config.toml
head_dim = 64
d_mlp = 1024
activation = "relu"
positions = "learned"
qk_norm = false
decay_shape = "pow"
doc_mask = true
MLP neurons of a small language model. Each row is named by its layer, matrix (up: input weights) and neuron, and shows model dimensions 80-175. Each number is 128 + 24 x the weight over its row's rms, rounded and kept within 0 to 255. Numbers have three digits each.
After each neuron's rows, "fires on" lists the tokens most often at its 100 highest values on Wikipedia text that the model never trained on.

L3.up648:144148104109179110131137115115058127165142164156084147136160124095067158146121102119141116135077154124126148128140122129133095141142137127119127150127130120143120149098125139113093132156121140158099100127146141168120152147151159093087101133140125152130141105103091136111136132115163125101
fires on: " record", " school", " book", "ield", "ell", "ook"

L3.up284:090133141142088127168168133141111092144109176148146123175090129099131161134149132137118135156140175156131120151162122129126102151122131137163099141087151137121100145148122140152119102122125124143119170106128131177172138147145147141120112167143111147103142089088162098125141142162148134123
fires on: " a", ",", " d", "/", "S"

L3.up574:112147170144126129118139111121117116136103137174136175132117080151154079124117159163091134090149121123159149183141075181091096107157177140163123147113157136153187083128151144159101143148152085193141138178123147179089113110102091099082139126121108132130108087145151109128121127144118120155
fires on: " R", "R", " Cl"

L3.up174:129135166080120089166076120076130145150112143092096127087134091128141120145124071099163121150139092123100153157142148143138139146120134096068168119128144127149096137118158115142104155122131159155180128126119121146104109141161117167089104153130115130067115133110122139137152125177165147107
fires on: "ir", " District", "ince", "ember", " Russ", "alf"

L3.up310:118133133110144134090124139129108105140131119149093129130168139136135095118151164152116135102116128125107170151118126139175132122177119110126133125112158092114137072140118116137122131138107121139103156150145162153132140145148076128111132172143083168187111106095119163088135190129126108077
fires on: "ics", "ies", "ations", "ood", "les"

L3.up302:106127161114184156151120117115102111125140149086142190092141114067170130128128152143123110139154093143134110148129110097102106141118160109132107177148173191169149082134148121165131106133147128135101110142144142155123127115116125109125149165144158136082137116106134087150147150121136088163
fires on: " Q", " B", "\n", " D", " b", ":"

L3.up421:113164102128095089150074088126145144162105157112126138090111160132153176135132111145135173085163132116117136127159170142126138165089134138097147160119170104153140154123161138096119165125104156138127112115130136079110102126126148144136125142127139186129129165094127102098113141168115102097
fires on: "ther", " other", " new", "ately", "ily", "ious"

L3.up849:115127098096144120131096123111125141100102115172091127119150121098154114150105151115101141096130107151112155145115154109164119141132139174125121152096163117160176136127139113160115135171115108159134073152117111104125154122156121096177114129119136144139138085135142168119126143167120114113
fires on: "ak", "ag", "unn", "ug", "ank"

L3.up795:106161139160110126141126118142138098104097173161117162152162115164148085137131105157140106141151138150107152115122137122133148145139190162152120141070147118112141160129106100118129134142135099117127101153122133110155132126091112118129148124146149100123153104125103173114113159141110179128
fires on: "F", "D", "W", "E", "M"

L3.up926:122140069114157154107160136088151143120101137117122103093139097111134119096126136079131128116120185136144101136116111110160119111138162121149148121153170092127113181092104116145074135131109152154108126139121071143119137116159168096123140117125109139120137091119133126118124121130153097076
fires on: "C"

L3.up992:115051127139127092190111135103081126126115150163090143142124148109103099120126079105117114137141097136136189147165102144054122169133147114184125163119141138148094090160129108107112104141143134153103144122119111167140145115065136117136132102122114128117110111157113126124075183100141161145
fires on: " R", " Pe", " Pal", " Sh", " Min", " Se"

L3.up199:090139127164148121137115147117095135141133119153132157130117128133100134142128057067131104135104115144130124152149113160138120124121130161143171149137139082118118105137101112144134100151143098144100159102128154116165089134100107114131133148152123084115173164175166127114129110129136126153
fires on: " =\n\n", "\n\n", " ===\n", " e", " ac"

L3.up16:108104086115090087159127101112136111132128120104102146127155152118131097159132092118145126121117107115112148159134126131125099145140111126131153127150180116108127141132121149134142176160123172123136120098134150114121147126084093144088131140165104132114094104148162082128130121125184169113
fires on: " Sm", " Ed", " Tr", " Port", " Per"

L3.up91:160169156125119123093162098157128114147106147114112129123102109109162154092164171133127119138127101146099134158093134117093118083166121103096108094138140136131130106106130103128108115122093120139157134157136082105107147113149103131169102192137112077104158129142161086077151138130164105108
fires on: "ent", "ation", "areer"

L3.up340:104205081112137137150120078121132175106134156132106141127082125130135080128123122126140158167114180154077153146143143149106089151131154139106121121115153105139130149120090125084109145163147122161127101150115143163096135185167098137134173129125122144144160133134137095119109137123121110111
fires on: "icip", " part", " name", "ister", " present", "ount"

L3.up149:101150123152101109162081132158128103151127138134142109137134132098115138135153103163132137151147189119120100113173111103160148140118083148138111095118120158183116156132151140131142119139115133133101162150130115137108142134148150137108119131100124088111195093068152154097117142120124123098
fires on: " had", " g", "uring", " found", " d"

L3.up72:063180073168149128131159127118128115115119135126111133133128127117122098120158126123175132123103118126127160132137112104143115124137181107161105157134112127141126150127095119134131131157116139140092140154111133134139131130072104155159109137122103094097109119112143126120077182092097093123
fires on: " cont", " f", " comm"

L3.up761:134143131152171116135148150102157181117100135177069123111114123127128100158111103090156125123147155192147151143147103113146138123131137122083145173115140102138148123134121117157085130115091100077153146138117123166127127157146108107131135142143122145119106151081134104092125117155124146108
fires on: "ish", "oman", "ian", " national", "han"

L3.up662:141149096139182133117119122116132155146131122179123167083082141126109157152092151135148109167145126147132136165174111127133159101121136120150153141126146101161159143105116140129123135110160125153106093116113118122125101130134161102152092157096146142088094144124076136123120130122133101178
fires on: "st", "ug", "-", "ag", "og"

L3.up145:122113127139147070083134122152111118113113130126108116113116103161159079126160144146151130116154114104179113120163100140069121131120118123123119147119119150123089177103157129097150198120123121121131115117077120112128166078148134120119136164175098109129149126131151110141154156141142116149
fires on: " Ar", " Gr", "S", " Or", "R", " A"

L3.up953:115117096136164128104119135110087129156138159151116158166144106119148107132154153160123132132156124126112165157081167128122145078176139176144107128149161100135132107126139166163123112115091144152137134142138111160126151121099142115102113140127120140121093091090113163132125137111162150150
fires on: "R", "ara"

L3.up690:100169142135154155135109096095138134159123139116140143065138134095130126122144140147107127168123109116132110165162104128119098108108123134108153126138167138119086125119100127171101127120105138121106076098093134109142127126182130106135133125121129150140146108154157184104149128137138110068
fires on: " at", " played", " for", "ored", " against", " on"

L3.up61:102138156140131123141146108103117138105084133156160134119101110107110151131108132041126116133154150146099174129143133186127119125104162111136158136145150095117112125138116148163159141116159167147126119127086091111114161139119088122123093187168127147107129111155159126124122149137110123148
fires on: " |", "E", " ", " res", " R"

L3.up376:147094109151111121149120139136130146145116132145127134126147129124157110123144142080156143119089111140134160117115112123135083116120137119159134080127145104129098132118138159142145124168138171169124077168114162109161131134137106176115094108156100110103133127150091107131098124144136070120
fires on: " was", "ording", " has", "ollow", " end"

L3.up663:113104108124193164124112104072145137155139136140130165143137103116165097152173128130109128149152126177120180110134115130143126116131161146111168109123121172167142177099132126106139114125110146164110114104114175135109103110133108128116168135119160131095112152154091120119109128150094078137
fires on: "rit", " deb", "az", " appear", "inn", " vers"

L3.up166:068127115095130129145136129126164095092120155111121180179131126126096101189152106120100100096171145108128116116112124110148143111138105155135171137118158119133133087131136159124056156124178130114150098120042192159141095125127089151173117101124148116144136093144113103101178115152128152154
fires on: " R", " J", " r", " C", " inst"

L3.up309:086150123156079120115110137136100128172102108167164134139121121109118148139133166125129116100077151152189134119114057115128086077124133109143111128155147147144117155145114114137119113152134100112115134144142167119153096100116155173138107097106125129131158142157146127130130114153128161113
fires on: " under", " ab", " ext", " app", " through", " ent"

L3.up502:094154126156146164134119124125122149114102122135146137165123112097151084148116148083135164129112130132131136150143131143071094177128143132122112123113140149119118141125077119116115093125146133148134131136101142122159105120129136127146115130176104136148135133108074126147063135085143079174
fires on: " A", " I", " K"

L3.up847:138108086129156141111124132124129123138146153117120137154127112073124081137131155117092145132121103107159176137160143101117125122147162113162125104120133122132134158112143109114120081122150130127121130162095129119093106143109139136125155123172127139102095118130127070151097186133135132166
fires on: "M", " En", "ject", " add", " number"

L3.up157:091134107143140135138113172114142093144121140138147141152086142144142100151132152107117123145163135144159140142165094092140125123131169134130167177098131115130124168160106125113123117138126149132102107154098144150109190112094158143145127145107113125117124153146124120122108155122112079114
fires on: " cont", " en", " conc", " ext", " dec"

L3.up216:144199146187112100105104152066170146121110108118097195127120087139107143135173116171147120180158154149117121126141099111104120097169120106117154136095117133152135137104136135131106115112125156114131104130130066129143128146119120078167111164137148158108134114127119103122106129140110082150
fires on: " of", "iv", "ont", "oci"

L3.up319:117111075140133140144123129076115134126118131140127135124130102119137107145113122102138116161135078154093156153140130130123130071116139133104165120123152115146107112109103131179074142118158128123080120125115153116122113128107112114150104199116082117124117155172139150111175103174126118110
fires on: "o", " co", " De", " Co", "he", "lo"

L3.up203:111129111111132123156132155127094118121131163176125169143120138084109143123130144076125122138121088140154088133146119107121156062144114141139153155133171151120158089137115139131140181145131106127106114143143136087105114113162138142122090175141106181072133139112109099113092176154123130143
fires on: " |", "|"

L3.up787:093115109138139125135089136122149123086111129117086151140146122093173117159109129160155146126150111106090137137151148095131128119156100126145156072138154094157132131120111129169131137118102107135154102171129147141104114107151151072134146148131152099117148098149135120130131160151148129104
fires on: "ted", "ed", "ied", "uring", " born", " to"

L3.up213:136154143141102110131147141113161119180107153140144126145124126120129165144119158075119079085126161129133113145127106137122097103141132139136193142157165157155076157090105147102098123161128088134122135133139091136156137109108109100129125154122111134092136144084111160098135130094136096087
fires on: "C", "V"

L3.up570:145169125111125099097134121092107127089145136123114126072105113112150170133186181144123109143127177161137119119100083110123136134132154133137145152134104142147109155118153144076161114155121104128139105111133113142112136079105122125146118160137116166085154161091093112115182128151103156145
fires on: "uc", " rel", "iber", "ul", " ab"

L3.up949:120127170123133104099107108136124119119124132145115145178164105162145111103141112130124129162140149146114147160118139183169109114132143098176112119146148100141156144132100102147149120109150106098116127147115141118113073087108144157108160141182127099085100149093080130101147165120141153078
fires on: "$", "age", " $", "ity", "ene", "ance"

L3.up253:147132105118164136126093133125127161134148152086118156138128089094121084145152118096139170118172099128096114116126151126115137099165130136115120113141165144148150136119120124156074161107114076134081125110128120124106158145126095168140114151120077132120115149128137137123156107134154123153
fires on: "ad"

L3.up1001:114120101144133125111070146140107117134117130150158132131095118130165139127140094149118104144105114131144151132152115142122088147118135144136103089100169105155078143147141126118144182139164140167147121129147141099130126131120139137084128124165100138094162132156156114108120191124153127129
fires on: " go", " round", " time", "fer", " back", " said"

L3.up98:114105079094127128158142115161156134114135160145098113153154116124161152129135112113150124110137133117149173165109150110097124154126076149126117151147137162138140143175113090116092139109112142141120149119117129124136118130114123144161113133124158133105099123096136116157110068105163118152
fires on: "n", " be", "we", " Sh", " we", " We"

L3.up630:124121141132096139187117132122116115120102190140114139149133090128123135140140066092122115156127124136132121146162185118079124132120126111126150082149176150166116136110169136114120117149126121153162105165121142152110141148160145155129149093101140137133125090088136142103184138113127094142
fires on: "op", "ep", " as", "us", " As", "ap"

L3.up328:125101161169118152100090152134082125136123108172093160148111149173134115130130125120121142105117141141142160121145141148099138138184153119115143138153162108128148150113104159076116126137115121132130073108146148146102150154119137154114142117137149153085147138139150105143120106120137116134
fires on: "ele", "io", " rele", "res", "\""

L3.up788:150121106145129125144107106133136127120166136119133139119128117121122140151130055122132139134111143143154139130149167148150138108123111124118176109063132155154117144106167137149113145103139172146171116127134138167141093142115167141085076133140129107127163151087128145134110150156138128137
fires on: " The", "the", "ree", "ther", "ven"

L3.up9:119106161112107076115108120138136103103118147090105121129107150092158109170129163087110097121137152119159178124139090153090138157153122150138149117123144141158123120103137162097151111178135117160107113098133139139166142092096129160143166162140127128105142117133135100118170172156121131159
fires on: "l"

L3.up743:117095146142146109136152085088160171118144148108146108143090131098127104154120125152147111166145110154138171137129153121135139128147100129131142134080137141159137147117116166120101138061153107140177143172087122140106144113128125126111169129123121142121148135128130089129130169080125147148
fires on: " Mar", "andid", " Sen", " deb", "per"

L3.up733:120163105122139135162077128074102159148150124137078110146109127165139142156122168140121161101101102178122181163111125124125114091117121167128158155129132121125175109144109118092110111119145109136055086155149163135134106140112127153128125130164141098093107160154139112130111142153141128102
fires on: "ide", "ext", "wo", "ve", "ne", "so"

L3.up548:134126130140118081148114130139091151122141112171140122146122111102123087132129080149162135123099113161122142123147164137132138134127100133100150134133133151132148150156132146117119185127136128159140164145115129127123123140132140112117142138154092139117152126116114124114158131118202134111
fires on: "ater", "ort", "ident", " years", "osition"

L3.up68:116080068168146119130119103111126128135110147146141132075104113162086082128142158100126114095152123120133164125155108114128152097155097118178131168143143157163143139107142170131104163122121132094125103160102134166138144083126144116102128118152133144154119127087161127115115145126133145147
fires on: " R"

L3.up364:151169104137135135106106144079116118114116118115145141079155107087136123146098117096168103147168142141128128158128103133154132152134134096130128104097149131122154129119101119127117130127115121167118113167109145131109120140163123142175130142113146093156160108098109093116144125121137144126
fires on: "ag", " K", "ik"

L3.up867:141087077152151147133093107114140145164141153141080131107137093125083161123124104127151140126099179119150110170139137144128121119173101143126103139140164103132099137132150114098109114145100163128141088141137142117111108116112133171136109153131138109117146110104128147136099138175134135133
fires on: "ick", " Gre", " over", "ack", "ver", "oot"

L3.up403:074125103142169109124168104126136138106160144135119117143139121107121124134133107123171094173123137104141132096155100100106127153150109119164101166110139135127121146119118163100119128160152131116135132118107141148166133136093123153120104129114127097101155106150060124092078122125141147165
fires on: " sp", " def", " w", " st", " pl", " gr"

L3.up453:089135123120152109125121087124074119126152128090122122136112139115075110143123119096091131139125132131164133109156144103137133150155101093096127085103146102141086138151163140103134099127150168160122146104150114160135128103133126130105100146121158150115101152146135151117090161112108108157
fires on: "oss", " win", " w", " en", " repl", " det"

L3.up519:122172119169113102149149147160114143112133162183115144140086135120113073134147114129094134110150103123163151117136088162109125099140153108097155153194146091127174110107120176143121178140144124125120121102115136121135088165094113151105098105208144098111123140130115144108108165130138124134
fires on: "é", "á", "ó", "í", "E"

L3.up382:109117132136130109113138125138108136136141138134098121145084141124133110125160115082140115120107138131158145103110143088113075132156170126149148122079178128147093180129117141090111148149137153123145130131123113095126122145128126135090093132130085119100144156169098112106096125090120130134
fires on: " cap", " det", " part", " eff", " ob"

L3.up669:122125134147090119121144105096097146139122149176129112096107094095154108130206109093171145139132121122138126131139087129099100106119156133172160124103118139132090108145086149107139108178143120124173144093129140116135147142099136156071100149105120141104163148141107104104177121125112125133
fires on: " im", " comm", " disc", " em", " pl", " comp"

L3.up959:116144141119148101123141135103143146159137135103154113132174086103159181119149119073134081148159089139176136138175120137145142111132103155107184158115113162135105120104130153089125081170146165123100126103118111130143134131172112118131127147112155111116153173156119126113160115122127123134
fires on: " v", " h", " sh", " in", " pol", "|"

L3.up735:100158139150157142146144116136140101194107162147141127151135114124174138131137173126095142168146122116139111098116159120157139126103141093150121086147158098129115112104149154135123149118130118165126162169127105083141097094136138133075136166120147125133156174099119131074129139143129138066
fires on: "\n\n", "areer", " career", " and", "ther"

L3.up31:107102052141109115116147103124142138113094140131123166116154131123099077123142116129121189108128095128114190152137140145092148140118123162157118154085112131152147146140137136127136102099150125116134129161138141115119124137100111171137114122159075152104126090097149142109087160109144124140
fires on: " Mar", " David", " Jan", " K", " Dan"

L3.up271:120126123131141101125147125081133145125112157195142131100101123117156101111142088126117142145121159142111165165125129145137150138128131153130147187142133136108134120128176148131148123102118146100148126136129114140120139137167097113136123153119091165140140115142107140117072135123101111078
fires on: "ian", " American", "ese"

L3.up165:107155115131169139134099142156127137144137154170141149076112132089124144132149111155135134107094137139135138134182054127164112098120159127120131126125149138114133136109153163096125164130119127161116152115118119174119131110108118141120085128085129111153185079122113138109116105155113100082
fires on: " direct", " educ", "ound", " open", " present", " own"

L3.up802:126134136121150116160082104122155136176123138130110129088097108115118157124146144102146106130128150141153107141151144129111122132158164135130148130112130131154107101111070129116129111126151123154104127103143139113134124154169109144156101132133142100114112151153114146117137102104120159171
fires on: "f", "v", " is", "fl"

L3.up875:117185131136164147133122119113168108121102155120117125143140078135153087158138094097133081124169127112125127142150179107127120109129154158172169142104129159118163112102126119122111171108165122117129101141128107111145135125140124113133151137100094135132159099089148184139079115106139153156
fires on: "S", " R", "R"

L3.up332:132148089122144116151166103117110115158134122106141122111139112106141096153166119087117109130121147161178142125101122091130102119114118138126150114168145138122121181106111150106091128184122131084112137166099172099133121089174107152113176125124131112112145118109119129127131134131120119095
fires on: "ab", " ab", "and", "b", " Ab", " up"